{"num_hidden_layers": 14, "hidden_size": 512, "num_attention_heads": 8, "num_key_value_heads": 1, "head_dim": 64, "intermediate_size": 4096, "vocab_size": 8192, "hidden_act": "relu", "norm": "layernorm", "norm_place": "pre", "norm_eps": 1e-05, "positions": "learned", "qk_norm": false, "attn_scale": 0.125, "bias": "all", "tie_word_embeddings": true, "parallel_block": false, "init": "normal", "init_std_qkv": 0.0168, "init_std_o": 0.0168, "init_std_up": 0.0168, "init_std_down": 0.0168, "optimizer": "muon_variant", "learning_rate": 0.00136, "beta1": 0.9, "weight_decay": 0.15, "lr_head": 0.00664, "max_grad_norm": 1.0, "warmup_steps": 200, "schedule": "cos", "final_lr_fraction": 0.03, "batch_tokens": [65536, 131072], "max_seq_len": 1024, "doc_mask": true, "train_tokens": 766700000, "max_steps": 8166, "dataset": "wikipedia_en"}
MLP neurons of a small language model. Each row is named by its layer, matrix (up: input weights) and neuron, and shows model dimensions 48-303. Each number is 128 + 32 x the weight over its row's rms, rounded and kept within 0 to 255. Numbers have three digits each.
After each neuron's rows, "fires on" lists the tokens most often at its 100 highest values on Wikipedia text that the model never trained on.

L8.up3273:161175087098137193111089128138105126070142135152137133099084128126109087093111192158123140127083116166149102117123111092077174136176123166126086153149142126107146126087141126145120172155031142092111145068117129124086160115118195140160137092070110169106089134123096074072202119171104155105121132175109208117072174139089154124149124138126125132160151141172035117157123108138085110152156115137188064087100188126116169117105148178156106141121157149170096108094157114209165070128173151160125099149119145202141137188185118131122138159081146166135111104113103169063116168180139087087121167111157135166113151117148098131089115161112097109095137103118191117159130099056085095163125138156079130071186115144114119123177140191122109122081161137171108149118129062142185101136061156
fires on: "19", "\n\n", " 18", " that", " until", " in"

L8.up1691:164193125114081126178068156173154068168158151108111140126151106094132116120144195122141112120119149134119146101151134163152123139148150141155162135142125124177147118090121152169219158145097076134113162160149155162101103112160162168085111107129172122135181108137111151079108131112133132077176171109155095095101169123126066101112121093160204073132139142117180162106069127167150094139113088132149093133134100092102084110107127108161136175126130156078122169077103085138102166063163064107087123150097132097109138125134082115069078131150111115093133136100113132135180120101113158202140161189120113134080076113112177157164091174112160097160170157159154126074137062103073129140126139136074139099116159124097107152168133199119093118161178102133154124158185163147112135193121048
fires on: " and", " or", " as", " called"

L8.up1184:125162155107195165180107126177118134137112119157159145087104123126103110152128213119080138192110210137129038155127165155127136149100099152096109132114154148093151080131123130100144147158147101127079150126132109116120183112178140114116114173100168134162116153137160101131137152123130125117096078133121121094178147184119136098175070071130073067094134132101108070136140143068124128139116106131145083112119092118146133131099080136159163090097120123156147077157082065157170121049136141136111144143136124073162154144162108098188105141168115161100135177100121140136106133170140105124181093021137082111125103108095162124178090178075110114139106094110129167112131085127124192094072147111119154104148169142080079135110118087155157133087179113125111193125150136127114146137097132
fires on: " In", " in", " some"

L8.up3626:164119127159146135049142110102074141142106138093161091124105073067100159141120093149039127081113105117141114104119183146088070174114115131072166104147116109146149168102088148133115119084128086126148085156085142079108100139129107090115086104119108158131098170146059084131117151126060103095114125154167151078128173157132096114188139051122175144181087098095155086123151099138225076114086165073127158121192105131132126133114190163191112130174079153154083144186117163124098191089122137137127090116081093113098134114109148101082117114132155157149085163138180092061155149137148080187115116102136099134155136171048097108129119143069130127139138153110127148131078108136150190194141184108099146134137108105153101150140137128117142130118124139130105152156141150073143152134146133
fires on: " the", " first", " its", " his", " this", " a"

L8.up2235:132140150170209135081138088172123146115133166183179090186114152106165128143156148112122109096102160100106111061082120198144163111136198048125183211176124105120108132166150112083115110138090149104081131128117112092164128103119146138137099123126131100145172104140144072116084090155135168040145116114127124044112149136145083135077199157093115130152146106119110116181113075086136103131136126143101133130101109087186118155144079178166134184130079158200129128133161161132119089099131199117140115104163103204135106149107089109177145204148109061101117119072139123118198108133090104118130125097089140125133102094099085124114177114124144094164129174148086133119145136187159124061122087137166136157154137160116126127144162145123073124147123092191121171149101120141131084043142139
fires on: " for", " of", " after", " For", ","

L8.up952:129091119105133107091138119087125160130191136077142147148142141075079127147159062096110078131078126156108094150085113136163151120154142097128087156105143116117131097088135101059149159084177190095102096132108134144185117119159113106158131152142096109140195144155104098096133121068103196081135174172092113147157143185139104123047109166067153167122149151124119119110059100125150148161108097094180134129119173050121141135146187179122092162133161122098122135158120093173115115111174086123123232140079108114167154125108110153128098102148121115103087114140196127104117139135137104109163124170103107055120150083131201145113128125129146134096170074062136107119110130095101176131161110120091156111132161094130116157183142143104164197157134109143210138131132076120105098115136142
fires on: ",", " and"

L8.up2012:104081162067175170134146164131105186129116105137127152128124119132126137101089156156134072135153153160131123103144061094142093163058127172047159128128114095153104109149133098146172158153106132102190170221112157072098132106109143077144109125198106123116104119139139131142114134116157133126168114107162165111154135176142113102092157069123145046076134087096125114130137124069130145104113138124132146201147112190090131119145132145152116126116129127166109130079163193107068132149121108110142138125145097118150110176174167174154109150076124105152135128123163170140084124108146114126167165128139161156068135118138150134113077146076217126179084123110101147109142102154106149086089093137148171090138129123156103161111084139183123145156202113118140176178123054161182182108094107
fires on: " in", "e", " by", " to", " of"

L8.up1078:072120156141152108130075161117144135195144175173139178120100106128175167139104120173131125114082156156141157086167151126150123122128108090109145128111133127154145132067111168196059088100088104125158125101145157109126051203147064219128095088082080141105150113129100106125142124066158102141177126075076145148135157116109123086065161155140164156121092115127102088142155072096129130123099147142110147105124119130150098139166155123133156114108146163111145159133180118145132130138138124146127108134119093127061123163109132123075123145044094130088127200149140057085122115115128155185132134149119152167104074180099184165077136154134157166184125123151117092088064112133141142120090082129127108126136092086132068133209141167110119088165149124162096141128138161071140122129135139
fires on: " a", "'", " in", " the", " at", " an"

L8.up2485:182136173126161157092150137157110149115080183132155161116106130118117135082104099126126163174136048143170080058136106120163164128107145154138123109104161091117069118134177162195123164125155122133156194109105170093122072138142091150134176129125132054079142134143118113121126147120118215154131147075147163133063115120108124085121132186117146101074148097126101154122159135172116143149179135187121135109104131140160104082137189163134163160144167114095132142127092085112108080146127118164133093139139132038096169123165092155101115104131187113115178131138126050110151127156097118148140180115137138094161109114108128096102114145085134113147193064080164134056087142120106150176097090110084152132110108096111117084126080123151150187089079167142103129158165151159072147148178143
fires on: ",", " was", " be"

L8.up833:124125121104178137140140217171062140163113127130149106055160161080107089075150079084142157132121127110155093092156118094115115149127131154178112083159092118101106133148168071130173193075136069133116085103126124178098130210171189181088083089119098127098120090105107100141127138086092129118135139129185170132135108195148067086144093100137092124148130123080117124113131144130177090118122165101150130100115123126129146140094178100153160117167175058086109152123130156145130144165139052126130130131128226145118092179077132102074183118151159137082142148161131182155199137149133104106070158077115126083107117097091139086117070161120149085090182097107132117136129032168107120118099128154163096123128096155107181105039100107095115160129149127158129104210094103097103141114090122
fires on: "|", " |", ":", " in"

L8.up653:130122108068164176157126177116141142069152126201069128082104082103202158188147154135122159102153143094142150097079122128085098129108114120155132115150112088158156117116072113186132089108158084130107138122113137154107134158137137124138180115074103182106123132120154110099155130152108131116149137115109084152184155132151109104129157078121194160106130101110111057116151071135142133125171114164094103199099128177177162061121153110154172104083142162135104101140114084203138150154175072081119107122100076151116079103094215133159113096063141149110097134153067076103136102133150163038151145147188166144159141086080100143198118126074132147079169172178114160092141137181126108129125079135139095165136078119117114126119109179161146113150177116101140063131111111124216171121079129
fires on: " the", ":", " National", " by"

L8.up2771:077113151148112078145087167121133140207160153167131104095110125149075124072045130048134152140116149174165136130177168115104100148111146043115115074134123154136138109116098165175072096120166091049044139167111144106118124126122119131121142110115154135126126159098121169138091178056113123152198183102163112099140148085112110150131160168133124157166170114135128119136130068106209109103145170121112144180134121075073131191147131141116146135126150114124142197148114101141115113061187133143115158130151061098127111144125139079187132069158123108085152125131119118131188122112142043095169128173137164155126081128142117163083087133116116057139131120191124128139149110107149135156128101134118156166093096122116083112074150094078149132175085145139117113167138138138156077122128143
fires on: ",", ":", "\n"

L8.up2074:097185223155153190163123092181151127084097131141062168149173101175118109131107156073122095151145114143177142125159201091110119110181120107124120108144108097207118135073115120170061139167108191095176124122147124139123115093134140131098143103073161139132118125134130103134184167151133145087168135131127169091129137116137122196104085130143118130060114102124037111149152100124142116158132143181153126076096181130127177062124096161073216164213146105130134182120112133118072150174088152151137076159110124150092126140135065098110159092160130154172129149133097091097180133074104116083111140145124119122178132143084159168164160101163145136098156078121127126139115148087112069161116191167134184120128170106147138135158157138156112123090157113138086080145118083238112151092110122
fires on: "-", "\n\n", " in", "ce", "="

L8.up1815:171135111131111079186111096128063131112079158107122135112091155153152110144104126135086160096080152166154154174142120182112098129104107147087146147157111101114198157153111160144121109182078072101117098105155126111059067151126134106139139138120147154135161193113110099119140175088167083065165102120110133138148163120137140118080153099162164112171134151087110056103151086169163118129131181107155127091110120167126165101139139109106136061078127141106103141154083084089100189157115166072114126110117146162113121125165148067132120142173099062106023137204109136079134192135163125112158060136161069122150147097134093127100139132149163093123189127107182128118104118093098154125132127092109127138196113153096096185171174159197097114114079101175128146164086120168149117119122127
fires on: " the", " a", " over", " than", " for"

L8.up3940:203167119093080122102088096130099186088107101128135098124125089101134174121094161144178127106193157088164163162127095083126123105116139120192097097107151150142149130138098128118078135158181176124114168094131088073122118114161067120142134095119204122098151163143104101151080024160166153044081199106144156153105144151134110170118065181105141118118106121088141125144129154081137198105166064119139154127140146112115037113175155150117088181143120106117079073082124149130117090130151172129163078050122078127062085141163135124162130177158125135118207114121154208119115113145124198116104119178127138124103133183157130069159111133128123073182104127149083108161161122128133119085111084085146156138115150104148126206162099147139111133160099087158116187167118182071137125169129146
fires on: " of", " with", " to", " joined", " and", " at"

L8.up3125:112154097051126139151110129116127087138113142091089116159177121181151162177142136200168158129088215101143082100153183148175138127140161165154122111124118100126126152075104110208131178117114192103155154175116151038134102132172125123063147138168188107102158194141138107135081124103083126160153138130190138115093157121088135134124134099115095117151161124177095193122072117139180111132119135119128150115133135127159180052102158137106127149112180197110126104136115101119126103137198113193109075110161155125144131118144142155149116148103132112142157116145134085107124105170108078153170177153128115132103135145111112122152143157113122107108143122129111125132114088110103175065178156128074134143076127077160132146142104108092140146161112156107097174190126100133100106170162120
fires on: ",", ".", "|", " is", " was", "-"

L8.up939:162108153125159162138155114106162087108123121121188053146139123175074178071168161126144153115113179090129158124101140161115110152173153129151133137115193103110121121161119100113162093161110077150118093111165139095147066096097128084128116096136133102092132172153144167074125110189074111146161146130133120109133104167153124133044120117122109117029126128140139083131096080110104142130173125125115123149072139136181117133083139145110157160127151115142136113110144129130083134146143133101135124162187106130075139085125191158139107106144144153112167104096125122106105143139070150134123086169172144107151130126159131098127110162097070165146118167151148126108127119119155131151182223156096158112124159100106103107196176092160118149154121147176112113079088131209076196057127193
fires on: "=", "si", " Pers"

L8.up1589:166124124072175137082089103099164153052153089093187131141171175153120117123143108115162129096128121081105122140076102137149126132072097103123166154167152125143173119204123139161174168157086124120127136134153174086106083126138113081110186064102166126130084086040131103053134117159180100120156103167089125130115103115090158150156133135131062181103068128093109101101056153137098091152169157140077107138140123111142104155086137093129128212110144110137137147105157106121143132117100181109102113086066142113082088195145121100158082141134145163098173113072089113089138110134083121148098137156153154158140102109105139167134138129109095105148138127168154129047113120116121187123108061112140093185118136164180133148162185116124142132109131122130127132165105067125111105108123165
fires on: ".", "=", " |", ":", " .", "ame"

L8.up713:128100075135135154148165121136121113157176152154152142153101124100121155096091119091176186192127024133158136168103113212159087109112153131174117120164061101148111068081111137115154166110199121027128159103166069150116172174104169102071122068149116149149134085099095143128152117139171108153158053127196133071186138071129108089144156122174200156098148118122085148149132208090105135166156152130118129079148132172070100136152127197116111143098107086138106110138100141117112142186136107124123086097106141139140154128180121108159092154115181131066112066115118195159141111173147136156150114131154163171147052132111079171141146169081167111066105114146128155055117162171117082164107161115136095171137138099131106116128105158148116154075110177151163131170127178155150127139174146
fires on: ",", "n", "er", "-"

L8.up971:123178127117112121192128125165182117162085116164137135125064068188161131174164145122151098152106188124183113151139166123155055099150097079122107167097132156122136139171158105114168096129121139095126087192135174153151060142199122123117116121091143134121153130136162084232134107103197132116123145159104095136143129145076135107118115100164132130100127080094112128094160170098146143133123159166111127117170128075140099125125183097171111091063091160180169107120109121129094192101156194114077144138113127122144136161110155059113102189126126149108107146080151151124128121157139082143191075092149060135179089108081095122134099118104113158118127168047129155132098068144178156093136086121133129118158098102167091112160156082107118095137107094137091155160126106148083151138108120
fires on: " a", " in", " by", " the"

L8.up2246:119084129103124152211104160107107134141137144181150132143146107172140128076138129146150084139129098121150086117158089112133099134140119172181132120157132092123144194142136167086093102119091092079041201103096179133115058114150154119103145080100145155066116117125112119172137097111103195110177132101193151094120129188124109138177181151160128100105153135118185081186160165124171127146111152163137184130130071069118148153124156074155117111098210146100086101118073189147122129135144093161093139093093149167197152134091137139125141123168100128065140132091096126128117107139114097104127078103156107083124114100118106073095192151084178099120177138114148103141053105059136126060141157134145193172132147212080158090115144142164108110121119151136101141131112127114103186101142110
fires on: "In", " to", " |", " in", "born", " In"

L8.up2472:141161112179121126090113143135151116143098112106155125168132141149124112108116127132039094180141193112074144080097103151092144110100164117168129136104137171112157068130100109131132152114072107131117110139138100120129065134106068125131127157151100105202136191108158122070165086169104119123146133120102120127183119108187103154134098106129111129092143064154098198129152123121147130127121111140140162113069089130146140128117071123142149169159181119105137157120153113183143159121151093120146215177135127138089116152101171139156035133108109142093145111180087115139182126144123065128143124178083137120085114132131145151174172129101110186109142164152165183115112129164155134163087093130141156136124104146133085163131204089123105146173106127151140191073150111167142133087093128
fires on: " |", "=", " =", "'", "|"

L8.up1306:140145118142108110139151153127111084126163130080154116178133073138138134159130170095154165126108136145168105146090107081110047164137138103181170153125142114141156137175123095083084121147089164057042123125111165172159118147093112060145117161149143144146117038135184149102158131110147164092125070155105131058146212076138113095087172120077185119132162133161131102182068067164169085166104136086138155170115146089164107105132142114134146097156145163083116149147112156129184108096149146120126167119128110127131194120139130109064099139103132066071132117184163055103127144120081126107173161161069148133122125058090086120143112116174175147124151108148124099117134102180129098150127073100123144116176125129088121145117102173114124187136107115111141152118146127092169135118162168
fires on: ",", " and", " /"

L8.up3404:151136172136147149118143116113131049112128074157057159160142137107105107142127161123133145087084168098104149137136129111150109149181172173168151081069119109131173127180141148077164125132191140079054115173122155097096175101120104141107133142124129129137077181087055116126073148151078165081213079145128151132124132101163116100131103119148189143125114072151063174166157141067185134112162141172118108155093144114095112212154167119151120137122057139100167140130113122116146125067134128141136133098151156115103121171142076143078123146145104117168162105123140080150143120094116138128152153128144169178035139062167114122144165186095180090092173079130098149159183125108134142160101149132109096173145105116130127091089089163121124119152137109178098096119132156146121085141087106
fires on: " and", " saying", " where", " said", " so", " as"

L8.up686:097138101100136129116113127132128155129113127118101118170119112103133084157085174181087154149076134088094125150153125125162129070112095100128134111103166142105080120149168100150082075113120073143153172124131127110144064044107125097166112095165123129109123097104111213147105128166116173166087120187153127132147130105136117098102096186137145084116089108114077165130104093105159075152141174129131107146137143097145104158083031118070176162136122143132164059104145131143109178140091142135110115121241132179115130095110145146117065133156064085069151140150077186109178170140124085176109130124142091132152079181108138082078140134074154120152162175172153110108119094148138095141124079101055170060107119145126076171141155092130091126135159156117183121138150137090105141118185135
fires on: "-", "\n", "=", "\n "

L8.up2355:130171093104144120091141128102111094147125167115135183136099090122111158162077119150067060142146138127147140100203161110137078174139140135092113180099058107122094154065079173152127096119117115158074045118083133104110091183108129137104146131112062100116149167127125126091130126139065136118177160091145089154148153093108099071105074056089158087137145148093086099102131087121120118111151122160172104121198167129084133152122156125161126124139100138111098173158136078152147116150160147122174106137132121087142115112081135139121097110078191147130080142123177143130127143138104186084140107138096138101132104119122094083190132140098164151119126162106152149141105141162105147161170108132111104175115127140153085137185091159152204168121054150171115143141149184132137175185113176
fires on: " \"", " (", " a", " by", " “", " the"

L8.up3859:139134098121183156107097199119124146162149108120096120109121121084149115130136183077154136137158146128205115143158146125119135148128134157172043158102172162122140122141208135127070131145155129133113207147156100159092139128119149078173097126176151145064117141226117056128120172133115157102116127158070195182164183157095154063123108082097172127133093069175091143169138067196110131133163125095174161147120127116168066174128148107129159119138123077143142106066148155148122150077136129124112166096154108171169128126134145063140124118145184098136209133153152054163140090070143106072188168106115131126110152123172095145169128090157180119097120142143142113137118172148156116173129147057094137135114100127149122120070115151077127096171090089136161121108149126134122170115172127
fires on: " but", " and", " However", " |"

L8.up216:135129058071178142126105089080097092073106084126185171125238162066107138107119084119118140110059144126138051145181047149074120149183150123106091167058106110129113125153142185145070140170134123132115113186129164140120112161071068094140085107171064131097146128095124141115118124163096107179162127109127149229099159173140124102165106076139081079100164118128149126151132171177104152103184110194090147187120107139127132098171110118167095068154123115116099155149164130111042155116134093160156127106106113148142106135111169173130142087088107117108162138128127158107134141194086083122125132157115052116106139126073136184100109162078097134139112142117066106141091132145146201063152189087152101171122098037142118141136094061198160129137155122103079121166154141099085145130112110
fires on: " John", " E", "E", "John"

L8.up515:157054088152176102181093135144152151138118168105100155133097181103060143146125171108128132141109146165121144080128116109131097139151142148152106147116161119104134153144122092088162153138098142155100135130169142143141107125128124133059114114129166122097151165178124118117139139199166142101082151139130117174093133106050098099157152114133112103155134143133129113108136145078074105113073163165106162158104108141140087118087178181203083193159129141147150156093159119135141072130185153085127146157178128046094104178151016066155174115108100116142114138133133132120171088100059144096144140147100130079128096139129163139194090145077089177146186136113119140097110081133157120125106166129137063180166119131120147118143089133186198124117197147176112157117102156115162123144128156
fires on: ".", "\"", " time", "”", " to", ","

L8.up3851:104166106131176191135098024133141144147156161079142159066188145114114154156147108151072176110098158158144101170162166094124101110182161115117098143060157127134131097117058153162159159150099110097146062154137093116074141125109059106152149110112114154137137106150143135200152130121132120151166112108130154157140146143144142125080109111086168146140088075113152142071151138161071061058142181116155205168109086116069125132135167155154138184137085112104133103126167133093150074160167156153109156108131081170160071136120155098098175129110126156090211134103096121082155074114158097084075136132130172133154169121174089145140117181092142139126126074144124125127135135162136162180093112130176126103109153155114106129116156101116152137122121131148061104115111082078094151121131103
fires on: " of", " to", " in", " after", " on"

L8.up3057:100169143182118154113104146208139107188150072095058118121117193132101102144155107122127183094141114086113127046130164126136100183139168073143139126096157120114180121150159132115133152162176108159111102114062150138138137115137063122121094159103123111137205186189116102122153121126131143082118159171148163116061179070101125097132108137129174116082223153101114126196133178163152141095080128110163096100087104096154131164124154180108068091155162129127108085098217083194089124098097127163112114111142186101086133147161064153114117203086108175086216115140096076166126119097126128143108189214149163130066115052114131108163136135099135097094158141076080117130120125149106115095145140143111120132134180099159131117139124141169119110140125181116159089123193156136089068152114059
fires on: " and", " she"

L8.up1030:167086180122136108144132132173126167150131117106079111128020139138167128168086119114129139114107176098085092126128141110134106092114134057131145151102212089139135104141102125138175089151213116069099175174094110171069175098145152128105147141110127128120119103138139181125118094083152134139130088102067157135134128151135128102165204127094122058178170150098159128103150109113118136111157128135127091171137136102081065165146113101144195218114080132103124143092181153151157080156086119145116093093169111123101087124161146131105161112098084148091173123066108141113128100131101119121136110153110093150131100094101130145104079177090136154106113074069135104099136169127156160145112154142195149125085131141151052192089157134086131102220167115101125146151125136120170129160076169
fires on: " to", " from", " under", " of", "ing", " after"

L8.up3679:095145145161062168094113129153113097125177146139145157142163116108146158149124143092136146108130119108173167127150139084067119133159082117188105095054201117078099127099128158167149150063123159129095136077171080131127113139137195128113133112080084136148129169109118194155135095102165086087129153111181151147131114104150116086172107180128103109116107177147087116108149071145110087078120169044122126160200101095150159128126144155183107124154145100155151094080109141149140082194164115194087139145130121129111152195094146154151113117134122159128109070122118098079135079118101178126244112150099163121194141144127149083127104138099091127152142091113125097117165101043131105173164063147177160108159102172092116140068084139067090135141146106107118100108094101105118098158106137
fires on: " the", " a", " on", " to"

L8.up3935:125180145087113181174142077017093096123125136122067088119063136138142117087038131103110149134095118098076113135132124168139100135065097086127138155138108117121125095103137156146148102092187127136085095143057100088143095113130131131128127122119094193087141124188124155094126158120117116171144124064167196107117099150154158148206092109153098052072121126079106102113151125114163126076096205142172099113192173067103119061161107211113146107103122128079073118140141095127127141165144111102061092099129142187134181138134116147092111234106094163143124134131137114129161166148046175133150117139173119108093150074073139188109167119099160163176131133127100128146094168125103136059102134157101110097092100195151089152112152162098085130183136127144130175167133038122116154134141151
fires on: " of", " to", " in", " from", " towards", ","

L8.up1546:182123135036108093046129135135127147088149124138111156169139109117124143181183134143125122084146136157070124121132147109106102143122157109099111091112105170137152123125172101190154161204102054144146114105097171072129125108131110114119113125097095129167189119116135132088154126117126159110151162152144186091129174117083169095173120149186241125103195224118087129106142051123187154124171142138063162078124128120153135127084149086114144129161130152137141124144196156119120144053132146100134110061136084124141157140189171132096061172100158159097135105168080119082153157129107151148154092163188125142153138083152107062114142169180110072142152142130096125116099077141120165138179119107142097158093181133164123146132067148125136145140122165142132135152147124158169116137092136
fires on: " and", " that", " &"

L8.up1684:169079134177111112136134121137193108077150118141197148145104105109153116093133127142130174111161128111133106073148107134165121122092130100142077128089150133099131122169140118115148160138119140194156219128139120044150175132168133143109078172163169133092182205159144096138077079116202153103081154159150147060150062143151105109127208153111161149051132115140125137142131167102124151161145148166116147181094073075121166156157083159148088089196157075093112125112092146153150108138097118124127128069139150198117125127103053125114167104150112093136141086140123084148159117152145136094139211130167119097122118077161127079140104133144105087121125123080100114152139090086108121130154091165086084129105097096109130173152129166136109165121062172061116111098125132103130136094171116
fires on: ",", " and"

L8.up2365:144174166170101136148134120194111136123117139109173063119110099124176080132156107139133094108093138116125086101133076088124176129126139126152070125090141075110136082169131147182065115085196106122099176141076099153158164062100099124131087149142134155127084133141082103131120090112183104111151120135140108115135182158157186098110152157099170147107067117111106103086147094126132079140152110152187114146140155096167121132137123130142107128196171126130127097175096170165127164103068179107078178168098141118078075135132107158094090158098133111094121186055093111102147150123067098195169145117086090131148126150085130146110097133101139117174100172109102112168165116034180152117108114165130128085219153114114124160111113129142141210109154111071103167133170099134117166136150135
fires on: " the", " in", " to", " at", " for", ","

L8.up3803:137166097084048121131140150117139142122184141118085183163135079145096133104170107163088136132080145149110113095103177129115114146109155092090144128107105079170171072083136127089140131152107106049145149117133123136127078138152127165065117108174098145073152139134121129094130125144171120147138183140114130179076089112138085057076109130154151183153152185102172149128153077112184169094122109080175142119129151107085139161153137151147139158159119193082091092120152086171093095127161149144095152115130110109120073129104143161168024189116142131077116105125096148118125110140171112159165158097177177130141070118117133118160093152108090116144071185138106174118120136131103137156146092226118061105100170126103136091113138166201090162099156152092119109160212127139167074091129092
fires on: ",", " and", "ly", " they", " only"

L8.up2145:080152177159141159144091141078095112150190169128130153124079185118168134101128120121115130164091150133097131150153146093062120149099138120138044179132168157132132134160168134109071107162130073131062213131170135121159124108109133156146120145108131153181135114108115132084080129148130190154151068075107121100060104078118145068144121090145131108085138172149102076135155114068148126103087190100170130134072118196146141123135176104079127067138088104143070089101095079135127109109176056141138128097129096118195115132123177162081168140139129125101120112155155104137123136121131120117173138101165152117010145143072160176122124163170163067159138084161142088136105087158111171110086132099139133126180090109126165110112116067152088139157202140087161177166151101135131158089100153
fires on: "–", " in"

L8.up676:157169094122059165167081116089128064071195137108162141117129053134093104128115105094142143108146111082142141138103084126105158122117084163125111115136196131136144172083096149093137178108102140102101161161124140114172147132134110114121150104197118141158125166087128197105162123119188142145167063146123205178140129152068130133163143136071096128079154192128190130099150159152109087150136142088113149124141167124091065168138179120137145165140169118160149164108116123182148097186199120158109173117166108130149094130149137111116123143151155107079066124118203097084193136141141142122163127137158093087174206093160184146158138110166121167081157105143125113136155111117105130035161189113060147115155142088107136132148118081145125175108156081064151122102170109124138107202073112
fires on: " the", " world", "uli"

L8.up2268:168061161155170117116055113153105113114123145129125136121127190157149102122140114157131179084088100149100121161132171104147072104154101151166026136109182165095138143160185083089154149169120112142127114060170130122133127185173109144089151146194126048194143119123114166154117179160119094113147096116110138176068114182144107155141147104149144143129113123138094082077073188120112088175089135148090104132133114108178121147135147127113129126142146167121123090095190148139098105075146115148188123178160140059092099164159068099116140164151173145076102151128173188098116111109133152138133108109090090147049115127147169082191101119101109145109178124103114077101119136129198148118149116135090175161114089154047103115119077144110152133147116171142094156135173215138128090065127164
fires on: ".", ",", "\"", "”", "ally", ")"

L8.up3786:107107162143080129137147138110104156139173185139108119161118150143137143141142120154128133151093133155116062122105064119127096111127118146173084112204096154131139076120082110074128069130144132116188174074144160116101167150136116102103080104104115144203125025095144122105076110135191062116192138090077121153150107085225100134116124128135151119149145155057088114169113121124181117122172166113159145058130111136110105093151092103096092147148181100140116146155150161123066132150177088175171122118080134134133086159118099135163095088132156143126133171167109139074112148120116201121098133134085110114091072104069128070100119115133089151058125141139072107139113134164196109187169062127181160159172122131191108096131118156171083081148161184098216183157136133162140120140092143
fires on: "l", "n", "ad", "er"

L8.up3541:073159093160121102099155116166100146181159155155155046129136154142139107138094097084154164136094155144146175092146118085077134197128099129124110172084081098134137106080109145089095109154128101128087139159133142134110136175154136158117150081107071112070141047115185102144109135121148095158130171141137128188081177130136116143146129133077094123101150084152113056138122127136177110111126125120111119137138137132116068136195123119142132136155113132080092166201144116151122144108142144188114181183078109145125153107142093071178126104140211110115083085139169178105163082115109128077145160143157078108165062119091129129104135053112092090086130101085152116111119157139153141150163131084122128104159168119185087112144184117143137149131103069117126139145127155132145105091149097
fires on: ".", ":", " te", "\n"

L8.up522:181108155103126111154089135090113128111117128111121156107118165106070153128119123084184153076138189107092162130129075125079161141103111102169133154168124176111155118153108126057078139104118180128213171108065151122089096125176160137095093134127145111157128125069146109109164090095158148176111079074136138141113093140115116119113127094142109148109131123040110064107144147048140149174057132125135149136097104127145124101113147164171143200114092109119164128105107148140176162166088107109118151078159114136032119149131127128116112128182108094113134155127127162128156138098113135136110143137159097146120172125176120164155066115146166128108145059133178128172191165152153130132098093078111108102153136143084133104138136083108092117081149099153120176156152133111156168122144103
fires on: " of", " as", " than", " with"

L8.up3827:122135154091161125125142148113190122145169135110149161120131108099158115192130098156155181133138203167101136085058159135166149083130127111102175162133165079121109099137125073140124131146137137157132144117107139089146136054130091135164115155096137130089183140177105150159131154184132159128101143156145117114106087121094092159176124113145125165196094158123066118154116076127208133107107164147130151182081135111099153091132140124180180165131113100116074163156166088175148189123120086122131126085145038106059101171119160106231079187068069133058136101127091103112144159189153134136183158118120111107099138096163106151136141135105105163127115116130151116151119146143131116126142052139170170137128099152118082176157133120069161097097152086185114154123164094144138090111094134
fires on: " the", " of", " in"

L8.up3225:190136149083130186127126163139117100173157129142153083190080154095174117173230146168173098126165186125119111144122129139104100161098099116150097132076145108123092163088132106078080119106180136140113148114104112099072146140111101089122168155070170070100105148108085096172096096104174170117132179060130177185142183129164083117103213143138138092144124137113106151142120085161128146132131128120153075159118080117067105117127114129148094172172117136171126105159134091071157170110078129108060127147120144070098134150127104122136116106126119090137118137126108113168113095051176147159122133161063208133118065113093151105145155133119143153160126125103096130104097158139146109096120160170128146124136113116204137177125138156123104109151110110130116161119124105109139095162174129
fires on: " of", " in", " on", " to", " for", "/"

L8.up1353:065105194098088115161111141149091120121123190092191111033130129120131159144117180109073096123067198117127127160112112142100131136183097160116136184100138094103127092137101130126119173140162166141124171155150106083152134102146132163150049099141154172123099137145116148140129139109136100107153135117135112107136153141078124103121080163154173158101132121166109123098202117105139184107144192160115121180114156096107086102143115178092113079167120162138156124128146095113106177123137057119150124185106144128151118114166077047136120142141163185130129203131078143132116126149144092126184115171118115159079160131098181135163100133078122130134105136122135130116144076122139143106150114096154121152158141150147099175129152165187116136191104170103153120107155123141182119156136146
fires on: " in", " (", "\n\n", " In", " by"